config.toml
head_dim = 64
tie_embeddings = false
lr_head = 0.00474
warmup_steps = 283
MLP neurons of a small language model. Each row is named by its layer, matrix (up: input weights; down: output weights) and neuron, and shows model dimensions 0-223. Each number is 500 + 50 x the weight over its row's rms, rounded and kept within 0 to 999. Numbers have three digits each.
After each neuron's rows, "fires after" lists the tokens most often just before its 100 highest values on Wikipedia text that the model never trained on.

L8.up298:452517464626598490418463455537406449498470458503582536536480510642548509440492512487500488479616496487567491586614519445590597449407415492560444514559420488533585523392492457517502471487491515460642486544486566424511473572554507494497505451516492495401410478449425532450546480468558461503554444494537490465532501433536548574485541462530548501436499532516507489563447478484543570497515453577505480443416552453522552534513514530533529498473509493504497520463569482479464407485539494448496551552458547524511484462576537495498561440496435439519605433470553533461573601463534467515516570563485564468566466569532514492514500600515535504525614391545492489614536468460532511485520
L8.down298:490529505497517450566436493494514505481572554571554484530422521503542529589532527467606468535437508473510466419548402485494497475516495578389491492528505439515498398536553425527572513458501430573505365571518400568497538546532536495523512475565556565584551494550497452589507565509499537596584519512465484577442404464431458530489477538448495449480494533578473500519484574500498539475571512509471540563487459412505454486444506461538461479430581510482471610485546513514522480457454576518525378445498470552442495439517495539695439500548602447562513496528486510474462550512480545518537474547524406490537501520429437522506476579389437449433497482565557548458576580496553514494463
fires after: "1", "2", "9", "l", " and"

L5.up1274:445450521602523562506551508544566577492467422540495481530587536530499598612556454473502498568497552486561558520560480506508505447507474461510495470522455435507376580506522560472604564552490544453524434528599479482523577452452474496476481419508465525561506514513501646480485557525556432407406426479442547504503499610443538518489592548511463584430470538474505557560414436540620535565484464451489469465560463542601546466418483459526482571460497538518525489511486567492525468526551501506513596553572571520480520504526429450482499519477528527548423435485532491543557389437441524515432573504462546461489487539463512495557540514479475476571542476466647469494464555541437440592519
L5.down1274:409602497581472495458593543446429496564432528424483511535454560498385468526617578550539521571435472462419540442499562499491570554465568564494473544542544569511522557527503522525418595562475553449449576457424531539541469452544453493520455552502445512563421586462574482576491496568495535489437608474518537498390521449546497425575523512456512540473480392443562507470446493469516487469508466539543409475478499574499508472513412496497523543407520461484414541475483528518408435415522519480541519486442555466473553590564480612415500483435447522539465523489476570481506464486549463446567537530480491480460454412585493416437529432507485430462505531510566492514499394483472462518529
fires after: "0", "5", "2", "1", " |", "3"

L8.up1068:453451453513461432507468456470507474514469529518512411531555629550590475473497507488494575461486452481490463570506518530546401498569495477417387588547466506499453464533610544478455548479501479584521513437423492411459525566416498560470505566423472458496527511543551433481562565480564424496472459468542499621450517546454444505516422497556483504486480477545497500458523534490441582462482532532507485548567415580454516553570475517538552477540476554605492490496416557497494536457479414490515439458579589367544539477437623492517584629464505547486485475520464488511610492515493519532489519492473546565517359446453528513504469562499564525525480634496491561546583448476522448508542
L8.down1068:526472524465524516586574552473476483419586520553503514481550546542511493457570525623737437480524530449527535506472503455591592549514520541517463549517524483517500547433590568481465539513590477464494442455526568403478477464528536458568528497503545505552527531492488560580547488488515470471513472508541518532478792471586517546509569439396485464470466513429518500497474454572511490497457509520507481525521478557504466520459583569566412481506453441545550522521447507511459430427452539504499493518561481461509444517482519521557498460527467470534504528385424494493582528480484513564481527537523408434467557550485476467501488489541470492528433471493525475533402518468484528406489
fires after: "9", "0", "–", "5", "3", "8"

L6.up338:604495478371433530518576501525560442528498513549499407537465571434496490483358507435499493528506398473479559529433526572498565511429455415505494467541501362491552571458545529551537425453469487474450524454524547540448434506515621469483425470520574485428469483514330427536535485511454571532563481494455479487511496438559493528536471537491456504556565466430480529586476595459602416482493556547495468484488480478552513526481473460546472484438475529398516517418424421510549466482501547460521530493457502505479476494497490464505531574533568447576514549496565547593536420476535429547507524583570554488472650485475459467527489496580410572519508460524506483513454513522553510476414
L6.down338:522520493495507501433516458466521535476451471538441485386501637502465541419525466487474535541546428495497574443509542486559589553529554456496575523537377535443437478551406504513577527512514482575510425480540528528492540426478552576414487483523566564531508503566448553502440516536670474534493417562604548389508573463452494537477501507528499476536468568433507577504536453515533474501544468413428485484485471531472593427491566509466536516487485479526502538521601461435562462513440489546534432506494383481500472538495469573509425471519549448516557375513501498478489447443529542442456509410445513369455403537495551476486529471508519479543415511448456445592432513564526424566545
fires after: "0", " ex", "5", " |", " n"

L6.up777:559577505506430495398517537520494410568475576508507494600502500494498537571487477521507467484527449504524439499399568462451464504506496486521551501422482476430520374450503495469488516417503469502449543490427525473463432598467627372549429513544468463502490481510505441479408440467438506568630536486448559527522499482537504566463484492419552500501511448433522543517416546415505485533486505544556491537494578523496611478482455409490464445547431506446506454445525532535578485573431464484593457463387565529507498513484570519502422588527482487447495532516422536520520553581570397506523405418506462397475565471481398548528492504627479492527490492541485509512575535451582470557454
L6.down777:479422533433368557471532518558525451564512485537494564474503480473518503565510493423443489558491484592405511534420488538448520528458528413569407449640451501424465514518548570561509475510578515490530484521442503543484592487537566492500452485549478519455545521581512494525481591462486379521481584516461585381524524502503508525472492468514492486553480457511515551509522499500502485461517364537518476497511567534499632447490408510510476560478453532535575410475557496428608463548527512523579487508534402426401506461531435477462499536392594451550546483522511456477493539495426529517485508417463447422418460627488523534588474498517543455631527498461521516530539521522550493587476
fires after: "2", "0", " |", "3", "-"

L4.up428:526551621596433484570481537450417478494564582557450483421431485471488484540544527591467470567445473472529467565526430483541525443546512435468477512520407409521555540512521425468403442481494457467344400518612434506496399522463414512476464478497539507548464569461526546476414507552437500488463472465514529568570485482427514419493566445601554490541566439553455522514581522483462538456486523426524529510462520450491542548565502593521547563528492571549509473542498576557644447478394487514448550538469451465481424500482467539502503611441572549526515429494542554505443504525503599458485502542489541512517520480459411535476556560539503558506465516468541527444517524448499488486410
L4.down428:449513396478470516517387507490425549487486542486462589527567465568548536530471453466606553547484467580495440422510532551453526536473531484558443469494455529547509440429511478501432539517468484497603585454504519460457475526560530621540466530500541483438516468565531520480499516512490488467534502514544452470489463478485494570515571558505519525511396498572433550513502648518578518527514537519513399550538456571485557508503469453507585514448510604432510570564428435512555575513502429503537393467516498557490489507558414402458526435432448557429503447516453617445544596483545466456512418445551512444500427502555451483486457519524453523587530537583416600503586592542513502444427
fires after: "uz", "9", " Y", " L", " S", " D"

L5.up1205:427475527551540476582452528393516553491479476440581574525440467506554411364512532532487554546495526478506520519426538497387449628545505496496533559519520407488408563469454493512478514462508435533421528567460538454513542539551496456459507420583456518549434562539522472466520548524465476498533603433467369521525509620487453538480491461512454573564482449671557549502457561456464540446523543587451425520417564503535431538516475536505496493446529457486511492472527566543526474392452540492535515498442484456548533495509555464517440521461564438515531481491521556626489474441486437564483480515522466493552367468543557573423515449450429487503538536566504522508531524421455451454478
L5.down1205:471512450470569448454474499502524470433521560599575457507523596508504478599478446496376405467377558485517577434578562480529511511539506477467530461498426511507531568556410512492474492475425516516529504493444546440507423494440500540500513500531484485405446518528477466458454535465460441493500392569573495530483448495496542514558525605465364473503505596380476502565524492449530585562548414530465399552506516480530496509488556489489473458507525467389572448476449514528577515530450530554582518545580490482462396463554556466410418417428508464419532475408492503526476469504518528531436545493561450543468564550562489535451455531524440579557502563466588484501442582518418522480462
fires after: " ", "2", "+", ".", "o"

L8.up396:593562476523531546469526567451470506468461458509532526459497465423494579514546493486481493575441442476465614530504570454528552585487433528466348588431509527453483591605436500568502490461513516523492518481467449495428533556561400436541529568486497366476443591433527497485494472489568539441568463499495391474556508398562503489417511548607540547417476539544505411562564557395463471464470524432461437498501494515527408466512508516506457589465499528539493498453512435531454562479551496445436518427466530451499533445509582495518497506458483505514562505519436467444486573484423495465379560532505532499468383450505553511512484522540476557400489386479488501461424525429480550463508
L8.down396:473495490546522535497608476551473511490514511562512539565505505507517498498492511503946490451473563462507471466446471479491515479573514563454605499516490476494493514500525495432516513484554510488497469524501491475471447513532586571480497506478484585424436453496528459538519527516459550608499527600500548522452654551535519515453489456440475498519512555530506526554453462512532449455563433566522452478502530499503638444539526525510569498486472501505529427550483527532456499471442541492531451532539501526533558512447480528606482529496510488458531492481539461471541474526602517469495514464502440493470489515510423448563550551489509491524456484539525513524476529478488513507446
fires after: " J", ".", " j", "°", "9"

L5.up1291:516518465460439521518497440548515468533501448504439458429526442494470475579469461498497484556526462486436515469515525433488562487504555549434604503561449414583545533524489421463552554455504549416538451365562413476615477471529391435493537475582564509570576451445533481577470498574523405607540446455529522507537526569523495499420520523493560522509568357524474479574435499545464507511508496479503496473496500428510501561493526516486440556525454501438521537491520569627466459505463496408562532527509413547483466442473430535503459508608574492530577578465518558457529502517509562564526452554426437624539501497457537499597446462519375472464568513535450431482525496522539502399495
L5.down1291:487598496437497549485439497452381518493537588501475528557529480515531569590546513488371488471472498514559445568436539556431454459536454488525573435468546391523541451451475540504478527522451472442489572513487562594446430535454494519536525442447595462600497444507530540492476628557546528511435421481483441464558409471454441444542470457519500576497557523493573468504506398640489572455506375482494555608508529488407524487537551490477487556535433639502499539507528471507472543519509482532440590490531506489516544559476492466400463562504527533525428435464410435501529558524476534500472573527470514466497538512549493461489443473567481464487486583494601418516489438448505431570466
fires after: " ", ".", "2", " |", "4", " ."

L4.up1268:558532552468452511465499475525551482506516551564504523528486487456438421558514457540481538540544449567563561555477486533419603461528487482602492511419470523486529400476546490516569436570519489460458500447531433528581475521478532561498446559561496548485468508412495546507485530396472498496620576511489409440388505505528539429566540538503459460515473490489601447474491618451500449367487540604478459603458570497576522489529480487500560462544511554535473465519491572503494505503486536465486537431460488538534486477470374511481492460457389531568456510494567488498593458447504606444514485555512415528586507441530488528486636433389587541525523500603501473497531534522394497440443
L4.down1268:423542480493450542538461530507466474490399546559391520507476495559553560502481511449542484534449475512454574524579497446463547474440551499492490523486481524542496440489458535495487460463475540445488514486440529461595490462558600543522475556427477463452501463405452462477481526441478592584547399502546454500417436546594504464575491439534568501577479501492557459561492508479501431570457566485453509487511559484519521502526538505523500524550448526425454656392431473517446481490453534416486445473539488595354530506509551435436466468527505489563597460530510549392604496528506489474537435472484536533402443525422585545435603481511467478566500440418407491468481445585489472375487
fires after: "9", "uz", "8", " Sh", " Y"

L5.up792:524541542550521527555474537506471498438473464501528494646484511458437503550440443490510507474462601473494522503466512494464484491559564492412624417423565455531434442532498497507476446509475511513530442499498373495486469449498592547478426518409477397537480474572577563463507519421589532518455496581460468540421497552462506499492556562435444491451528599536508473467481455454488538378539427499503415567536502467493478542486506548521501503543472594437500521480535533399591451485555465548475492469500415575500508580480565438459547491488526477533492351511545528533510530419389562476527488495530530428383501453475369470482551570497598422499525498419499518404499464444505519519571
L5.down792:480520523545494467559415556469537496569584502493562518447493486464493552563494532538431508480496470558519573479510484519500466488601472518464444536561559634407570539551523439544461494451476414608560578478528484454491544505444503448434414495509530466514488584549493490484592462512447470409495600538446610489409587438489560515534476491467565535499504513483453516493478587449392486553599526436498566457495517502460500404544596382513557503524498463526444614440503536463381430481475488469553539471540538478533548536463525590510498518553524535547601483454463500426554601510501505477441478541483556569517436420546456525486468533527512448407521414440488451561436512478447428555513
fires after: " |", "–", "-", "0", "  "

L8.up522:448558459494501424383502518462346537521455505515510659494536539526600502505522487510489553523568437513464499605496507432527375511426433536426495543557475527531591444570623488532532508472505547556501525491376520564491537635377526518516673556384501440523480508476525481481449483531547442531545490524501496527459512576468481470500458480539496572479520379471472523533591522535456534517472561437510469516554467477536499581579511538488558534463481487541520484506479575566510526440469477428596465446556529408536504478402558546497534498471488511495481526529441471426610509469535507527502514544494529393487511500537545500511506550533518484488516632529512537477506499513463472535495
L8.down522:508458511551516571564589521477505436405563493564442482473535490564466511396501492503865465550541645489473496487456551488555513497537462487480409476488479528564521504534498545457471561557526493456479519468455599469483469491587523481458469484539472521481518535507446528563515505502438479444523454474507460483465616422535534431486467499458529544487440504475509505498497470519494529452518447525462482435560458517459454492528678508530507476558491437566509628527489485489510468466540496472486506544483489492565463514526517526620451541559451479550504471424463464482557500523506487527492527469541427471456501552490465510508564466459472485516483478500503489479495651479484469417480
fires after: "0", " ", "1", "8", "9", "6"

L4.up653:524404434516508486449530457364537454494537484525601467487514525410489471470479542507489518492531442484467487529604489512437519520517456444435507438479392486473552511551556492502523498533538467527469490514543463549542470477562504477457565471441549563396465507502505470495487506435450440474513578467516427479445516510566522493572514325529538472477539640387451414593522531392442537552476551530498465560565448496462452500559517585502641491561609481460479478567568544518488586539505487471500505397511571492458442479546529533475481525540567468583464422482496527586476436455535550540431430501489503392439517579461508570524489435499461458635520460476501470455526508486421465481477
L4.down653:518527516525539512483535638556456398526441531409398558536479476525586499475501502578420585455532562500569482528543555406444560529575570529443471538517516527472412493587516526511515447566452520444472466518455481532518459644499508590522435531448559525468507466571468592557524556519458503539499455477444534477529489530462460483540479506543399469534545480427474545481510553427462592456472475515531450469518496532431500456539497540539506442415459465493487545513456481509478497473646597438497483469432533545512519364552547480484476497488391555470568523567556540498460421478476528532468544427457614520468422462535481429436610552446510499375430505480580540463511533493511508461458
fires after: " ", "-", ".", " B", " d"

L5.up945:504507474568452513453484574400591562496533488399550499511540598478478475501594495481503564545426550512480503603482436569430477419505448509500448533538478433415491468440441475492468468479491436547514427522461493457510435402469477465523431501432506526417488542434517500406550448547537487446511470470547530526482520504572492416603541560477519553587492405494585411368439462488594484533505511499497439432504454532511544493507496538490447506486534497428523507528447493527520428579451486453541505564455518479526552468475493434529446524533472474420399502484466472569549413546526432474488453549489524572517537566419547518520379607464409508519659512442454490491553442562519475531599
L5.down945:426527484424531418457446587456551469544462575544495448554490480557440528444602579551430475464504501565476507398542438485478431502480450444546527587454505388525380553489480506560494487516386458463517460559482460501435517530583504535481427487520379477493512455603552394420527485425526432448433482535565383469509494554448522451571485500490567534485552517490575481457547457492461467550519501501509502442500517462458489525531449524522439477501576436477457508485526420557509501565470466480444472466523527466586525462540517520430470478411475441585528440546595482510442486470515433478559595530551458422383517451600450447484516432533442515540488577463528544526448485551508506369490
fires after: "2", "1", " N", " "

L5.up1234:387537490561463612501494451501594437579523483490583460606548441532584520547543439474509592574550542499414526544397486444475547445482502540532583443596433407492458518431502556461486513538484439508471523449462447523591492575476432454418483469548564501462472439461539488539385391504479531585527454547464538441481501619420516496465434486576483517510506408490567460448457501451496537524529572574528560462523488452493497523424516513487497574566566476493496474459577550579408525507448510480458508508503543578556437525562496511493416418490527471459515473518593432517499512564442514496483502452457431604522499553495488512472446582476446506500528576499502488443460559475580572458574
L5.down1234:501449567422459531489606520518496496420445632530564502532543541537479496465522570486481449477464587546521436563472504494371495515497454464519561448500633478567495542512496476442471559598537502454567479453514536425448504528498480427368477498487566386413521501510563549536556467418519482493439498542437492491540604568546505441576479433482612557473449550519511510550502494531512561519517391564491393536558464509424518541443418533465561541538488528520532509489577549560540488482510413417472546584547477475431530550514528407409499516432503570460559498434543577546518508479538530537466571499545459530524532481549551507513456419494454434525477594474565546466409508506546467502558
fires after: "2", ".", "3", ",", "1", "4"

L4.up898:529497499549536470477513484432467554425434554540511548433521505507542432436526422506518505518426616524580452470483489550475365436503478494548565593497429525557479500514545605496480424488520548462548522482568447530554535594498435496488492436455582532471428506477548497537439483585498528463430486551571581488562517437587499451499601475561535475570520474535407515501543561581467576552485550515494423468515445479434634572564497550488566559502521498476464491560441516544560528551510486513477456498488416586544519569652467459523438549512486572539500600504491617497539538457522565460473549470549453482503585457500470479393496548566481522492545438534458535477429499577544434558507
L4.down898:453489460454475548456418484590503540501401494476556493485524565447578520476522548403618443574515451496414512494450372573377488492490495556423523456484519521523533547477534511435498513537502442475447581499532462418433531431522468517388464556420453529550549519524493485515538500360524577484485471478557452477534448493468532584501465442473482508495544578529486500466538575538397493469497579510466420554583441544500588504487561497454490503378544437605540539572472490551532527574489482501431425506528443555519496520546453457614517405410449566472518509416551516539519494468525519487566470549498483463433431550572461508521438484512464448495559525604517551509572586445489476462512
fires after: "1", " T", " N", " c", "9", " C"

L8.up1163:429498478552494505492478495585456527555412500552624500510476573499565529503530506509486495477495447535481489484498482496435500514481542541492591565594598432521563529533580443499560466458492611480433582509514544525532539544442499450533452479491459404475480470410401484497485529535506469545418565479485488480490518505592534504464456510608528550494512493492512571482504483442456549623483505479494494481352496527555430512529489465526519560645567529437528479539507549456510487521578511586516477439595535561438663388436553483491394474469432449497481501527520462450532418382505467497472485470468518517539507497585548539548394462579501497620513566501472529453533493421477500573476
L8.down1163:494531502554523443469596501551473471479563441509508554509536463541452462476580535575574460508600627500574534476542540514542493489509457525433406534416425500496470486444563529395492507477450487480462568492497474488443507478498455519529539461518496622517521505453440556544555557501467510470526440547499521562479798384475466494460477453437458471534482562448507509550489495500509519354439458590489530462570536436405552479480629516496514484421489431527494529564523534552527448483454430458467491541427489488555469535490540515626453452556475501532531459495557486495466473535504509543443564501492430497525541543472425507541525556435556458445507471487514484502491563431491517471526
fires after: ".", ":", "as", ","

L8.up318:499441467545553469516453464550513437484501564522484428586511578503609427528504533511502608492580400521531492483627519506429413497532552445529472503536537504477519528495493503532599511522481493459366559479506489484516428423485427592551462521464395585497498483521528552457479535428495432570512417492438574539477488505529497527569477538459418528496540514566445480423490508505450552555490456559507436526478508536529458401501487495525564455404520522527506506541519551568477510479477498513419430461466603476418473494442540502505445561551483479576529548512507463534550457612510508612498552562479483637473489430479481513473394453514506494537533651422507600509638442512484473465513
L8.down318:543558539422441414482474499417540466484535506452609469518486503463502477486594484552580405596524464506476508515489466444522511560411481502566610494483505534479541545475528518567499509464579545498462548531479523471459566540436556395467481513536611501487465553523425606549564489479457450405575543470481560496530540478564511534485472461508512569517453562449546479484487517476551534552483518490486500494511559562486492537439507457507416506556528518471445495510582548348486423547468512457424503490616490420509545528410474536640426535493443473573465455434474454563476519480567416515521477504479479551511598629493531435522445479603507600417442511477490405442520549437500586513526
fires after: "9", "8"

L6.up593:452499518366433488461497542518500551527514578475389417522479526537441514528472520501493533552520496515578524514463512498491553496453370464473508500486565478539505446451473522488559374489472430472487461548497657532482512552490502504549428511451499569508515577509493428479549418533513585540616495488488466574508482498580545552436462433451491510450490422446542608413536563398538491547559534563483463547542563436501465466429442466515410559442456468489500504471537546515579501492502435465503539405501484453531564480494520546489416502495496459520551542482481485497486471527474427530560497462516484525417663442450420512486504542656561484477452446502529455492502416508548470598367
L6.down593:533565489435545500478638458555487457525437463491506527463542496444459570507456578445439542517446504484429618494455455545465470535545504407535455406649426558459461466537443451561561492503519523494532461506529578590416508523473485495430428524486450444525491551542494559537487497526507436581446498512458519431492495486509542463494466451492532470481496484387569545483578434557470484452483451528484417505358470459530555402495515559527479503533427501455498487467616439495541466442493551521537467552528467517417450510563498626556508511522554461478542508468549526546625565445568502478501464597468517361492400569459437491556526531474520537592467551480428473501541509527547451557534
fires after: " ", " *", "2", "-"

L8.up806:446510477513409469413530513482416486489404493480507517520414445492498537538459483454516499624493470536613490533551506582553464552540465528419495525529411503564511564644573459505555545518466494453617576429511540536477565497471469525478519465405514456465473454456556520394532426570512450538525492479538498529543479567521584557577446360519483576454547505501447485474501487482497531501491500543472434466497481397493604486449523547468491482394468431431501489457555516489507496419484474500543494445527582488533388576541499523493504432482491522513490578500514542454531514515535456415504605530524593582506419451520500506495517556466543434538402494440378587583535512599554476498497
L8.down806:542509520565564503541470483512544485422625492509542464494503521533487553558554496528207498402480495514472521458459518394480530436489481445531490536513484519517515532507465564527521543522510399494453552531405557472497448499502555487522534491634515509479522538513475483592432453415444469476554504494479522502503297423520533500515465603462566427465488550514556513535445466524514509514563514435465538472550469525499422488523545496560455519604565492532476563487561538490509481511545559483528511473545536581430539415464476507538504570563461402497502436580483511506512595500538549468541489496478423499496581582541527479501481476487475555488463485509626527535573482557510474458471
fires after: " ", "1", "st", " Ser", " |"

L5.up13:396600532437528507506558446454551543580496540471492493573517472531506588487557480519503571471530492455450546443502513611419391498496547557536451450447576402467468440421453480525538437524442446548455543466488401578528565578473517433541537535624470601568507407537503530498431523532421506442560476557529471460500481515421565519463414477590510597441493460472610538453443504390505560557538564460483506530501475567541418558488514477520416500460581511494499472569562527512513521541499484597507488501495547626567446500547487558500398411468503451550553492520495570521535516545462420508506562474470457507492398489477479469477526496389508538514475507534479488493543462519595498530523
L5.down13:574448538504520523460596533564499547508490510483526545445537561521478491531526497531638476511460500476594453528506579496442487439536564569551431525526579590564484543572551449396522524453525570558539461457511476432556495583561494453427469510435471500446497513505627537562574525514469437520476507532496558532536583547445563514407491512492549472471397499470470507490465502435506577531537416628496404536481495524566540515614456510461360527532506559543468521519482513466506490484441492506487518566469521413414590447469524428489395518486475513453558466452634515509446526494536502617482526523514438512520578557466529424487424435490532523506498507549484418492405500462503554526392
fires after: ".", " D", "2", " M", ","

L5.up599:472585469435431479525560506446502513599543440510514516611481465489521502413553498525504485455489423424482498393481535500512424510456481477494436521507481435514465623544473462477525566612538496538447596525540517534454527554475484457420540521483484487496403427487526453482435471485540591511559482568423516405500488553513554490492506432549444544427522431554569536507487546474533492501490597541469538594506546451560471548440512544491462589499644549520527505521475519467538500481506478538503521464467504595505454484467545580518466450517616508520529584560557488469436547559451475566592610523530483576599456391420495460413529476464594532464472527576572537549531499512408534520400
L5.down599:502395494500515451544608499545583518488501604500434522542448542463534465480416426486376499506503632474525563523478472462472493530509526543479425496487516538499490535484440488420510576434544581545474527527513494478496496499477501417452492618401532476493509444456585525573478573543475448497484462508485536590432525480497455555418500462535527524459411547494455545503479481513519522394597440550497426522529518558522538571540602471506434520553488534422493538566595594445458483437471432494443543509509476529468432590445512420545451461472466445426484516466517563455454570501558550557372500433504352469560506558540540440432461472491533495466589451508470474463468502479536587556421
fires after: ".", " |", "-", "°", " the", " The"

L5.up223:555522557528543466508542566557617517442492536462524550480407526448571477395540563517519542439456503471446487436448516518502403524457538478415467588417664521430471519437507476505576418453455506427431573507564496506501469502470514438499516543521528544452532419493488425451457471524491486472430486570450443554494502508526504555473486527462515508478430485575558544476494498492537415501585529485442504538470510578537552532375478465484497429546593463535481498556456528531471492482526543486543445446474568475472465519576517523486399517459615426480415481514479491651467456566493426492499436663571556472491582509506509540544445528375557574541502489513544454458543461496471528551462
L5.down223:511585501441569454493513495540449451456500509489436556492466570424541482595430484534635499471485493505494460424561486464492557455498595466434425556520568506493369452461444427547530536486505543536562416435411415482439510555453537439504481545542503543473504423539525490419514574516474505508541509527459508454493361496502523456464537552485473556470558527530515504449485465404511472397591479524497482568483501524560517541503495582477518448547566393514536459465562481454566480518476412500516458491529481471496486442530582468408537517514467462571519422543562557571418463559483444565386532445530535511496522526601505413567480510417429599525468463460580585501484547516377553540503
fires after: "2", " H", "1"

L4.up726:481551544534577515466462515437433471601518497489447457442507515559552531548456533544496399583448433470555554517561446623596487493527535537511415484538541473516460451526501478465462515386472525502448478480582537484533469496438524528492633518535502475543526555410509610486511539514471449466481628495502590485478521529463455456448465391440554471516462552577451533534568423393542508473487536440459510467526505528512509410474510490505444403448585522523467534496477514492414501481479631464451503509541484460459447436446547569517495630461472502436456470485436479459439474451490552476501573435495605488628496535559502448455493540403485492521511477624578487516515473428451465574528
L4.down726:414587483480498538486458429536407449471474491469447491494630476438553481551503405534506455457562476496533429408520554548486456501490481480529446547422530478415476488356488496485486547473402538397468413506540590556407497530489487566519353461481517478514446455505462480499478505531478482535557481460564554420468438444443426519477469559415528525529454550509519467566491452545539479488568557492491582600492541500414460534440527501479558518446478439474445547528453542596533474510485491489500480423489525487494420506429448500450608691422389481478504373587470499536514488580488441542463525455558504508521537540519545495475526459550475525453496552512503519532548531564552450532510
fires after: " |", " cor"

L4.up778:448565437454562470450514490483457472457498511535627579622507526556486542546493433460523488487470610499471472445470492449478416484610525525547500528477519594424483517441567574535516606499515517504494516488395509554437485550484441427444554466489548404560464508475546476454447514474499496533455522459540520516440507409633477494565504458483569491471535475507506481501580436579466514530504549486504435483489525502379465559454495575504525533552427510509522482548432467530417552550556491535551426358489529536495479548566432431477454516432520498570568521477552525550515598469553469463435525514495482513465544524377414526467404494639454464518536432474406505472496505454565471479394
L4.down778:555498456536496408411508456556456538497524477502547425504585472462483474435498524367479464553520507501501503526568463476447552516430502548466509487529507524517587543598444596514464438509565458597573479501539432531446530532455495461424517472414486500516516461503574485524486550452431458519443476510426539533500429543508531486468570514469400464511442554498444485481432522477375537509473507557490487463502486459439483405471534522445388490468650430615522509453492466567464457508462593505329532493502492578485631476504520508487503571442449479520545541419489482497462479453509572415519546463379560491477535526567495489485408514493588561502484506631557469494490553475534517457438
fires after: " K", " N", " F", " C", " T", " A"

L4.up595:548448524528556466444506451335513503470500467534478528578542559568499445470497462557509532558564609513507464534418458528539534533528450498555527521573375405434462516451503588528427500518561391547612489532535453444475492578393519529531543518458573599461446462538458511556406494511503490524559578430510542485523508418527510551587462537492415521545528499522506435415475555542482559528528515501499456507517585478522547488486484520488548433482472421519490468530531530446551477549465582474447573541498447516513509474549440520525509460546539607542568580608596466583517513535476568430470471475506470347527498486517445553583465559404479444552483525500483511504509570497545543414463
L4.down595:460577483516505596487401533480445518526434446510495530530495467471556500526480524428510510525449469492485453507452361510491545515525493551423476541512531461462521530635499589467508436498519483394500473526537474429597423480517463511493367575470399514450486533447461560541473426447445461479391414511503515479467487499456522468503440517499511498445304480417487550569546536487488589509429458564444489538496530441477539526521496487472589475542452437531479559561470518517473510452580457504560512530549421584522524481547575560493371547559539463492585471501526600398572464509525493572467492485435463599557487464485473509477500425421512532521552437521510451482495591493584443490450
fires after: "1", ".", " d", "ind", " Pl", "5"

L8.up1236:526422419451513446527528331483598518577498504460507524522598531463533421540522542554494484537560458536537457541649514633500452431455483437589439498465485577509502443446424460524461468487492507532503496455479603371497397586563460542466539416441437510485488510498515550505490508518425475534539473538485505488573513442575480448550416565443411464436508579509498514541443449463491579558528479513504412424555534512519538540489474459561574484428513482637524502456442515595509469474519502481447470529507471512489510447572553499458502584542538520470596464560417540549464483576572506559438588431471426481458511465464565492500450521443518530496543525515525498504531511557534465435468
L8.down1236:417625483430480465499365569505475484485452505502535491498467468428534535456521473423643452488546423495478544430566434463489491575459455476513658487531487462503487500515486508507444524503537511542474561463489499574506626507491487474545499515549542540525446467523528612514501455539455443426506524507466522488492725550439523489520426466528514576484497542473482473492562575520515492530490507439515514531517510527548453528460421453443447501537528492467522588518484457348492476456428563503484525493544432501555465490453529496350419466551423608571432543418427502499434554525492500450561547493504527546497502520537439550542456568476464521402490531469446428543535545476497504522557
fires after: "9", "8", "om", "PS"

L4.up94:467434447532470475449474494567512392449445418425593577523506597545464471511426527475474513476571526506517528491528473506516446479517455469475473481492455457503501447476477632502462493494505469599450498516532505544547508400500567449502587501548441572547432521428523520452471536469472377541562542566462434434441520515620501526541513447487490507544547568392460569552543504340546436535513476511494476502521481651498513611474511548511537506404560479590507505499583533545397550434496528558483434483505486533390502455520518528493572470410502491558491550514490529496526444528463537504520580564548507458477555519418525550565525560492536463608565437518438493501579513538422526546439
L4.down94:420476465529492467574489503553501508509517504471468492496424544482513492494509505463473487442425539467512578498529534496513516572480580503527477525500519495392477407560469548544576434505461535525485298540474486515471506581554527556542484505427520491523531467494455533479519578514480559499617485547418519441504438503503524562524486504474488490417499473487529466452457498473401445475383489414544486444548530405464514491510525567481500418555537529517467567459424498453453479579540539564563391508502501618490466427498585544445458638481482549491591492612543435583552449554525409574500620563543557611557516489525540463447513543531487472482502528400545418493521503575425500447469
fires after: "9", "-", "°"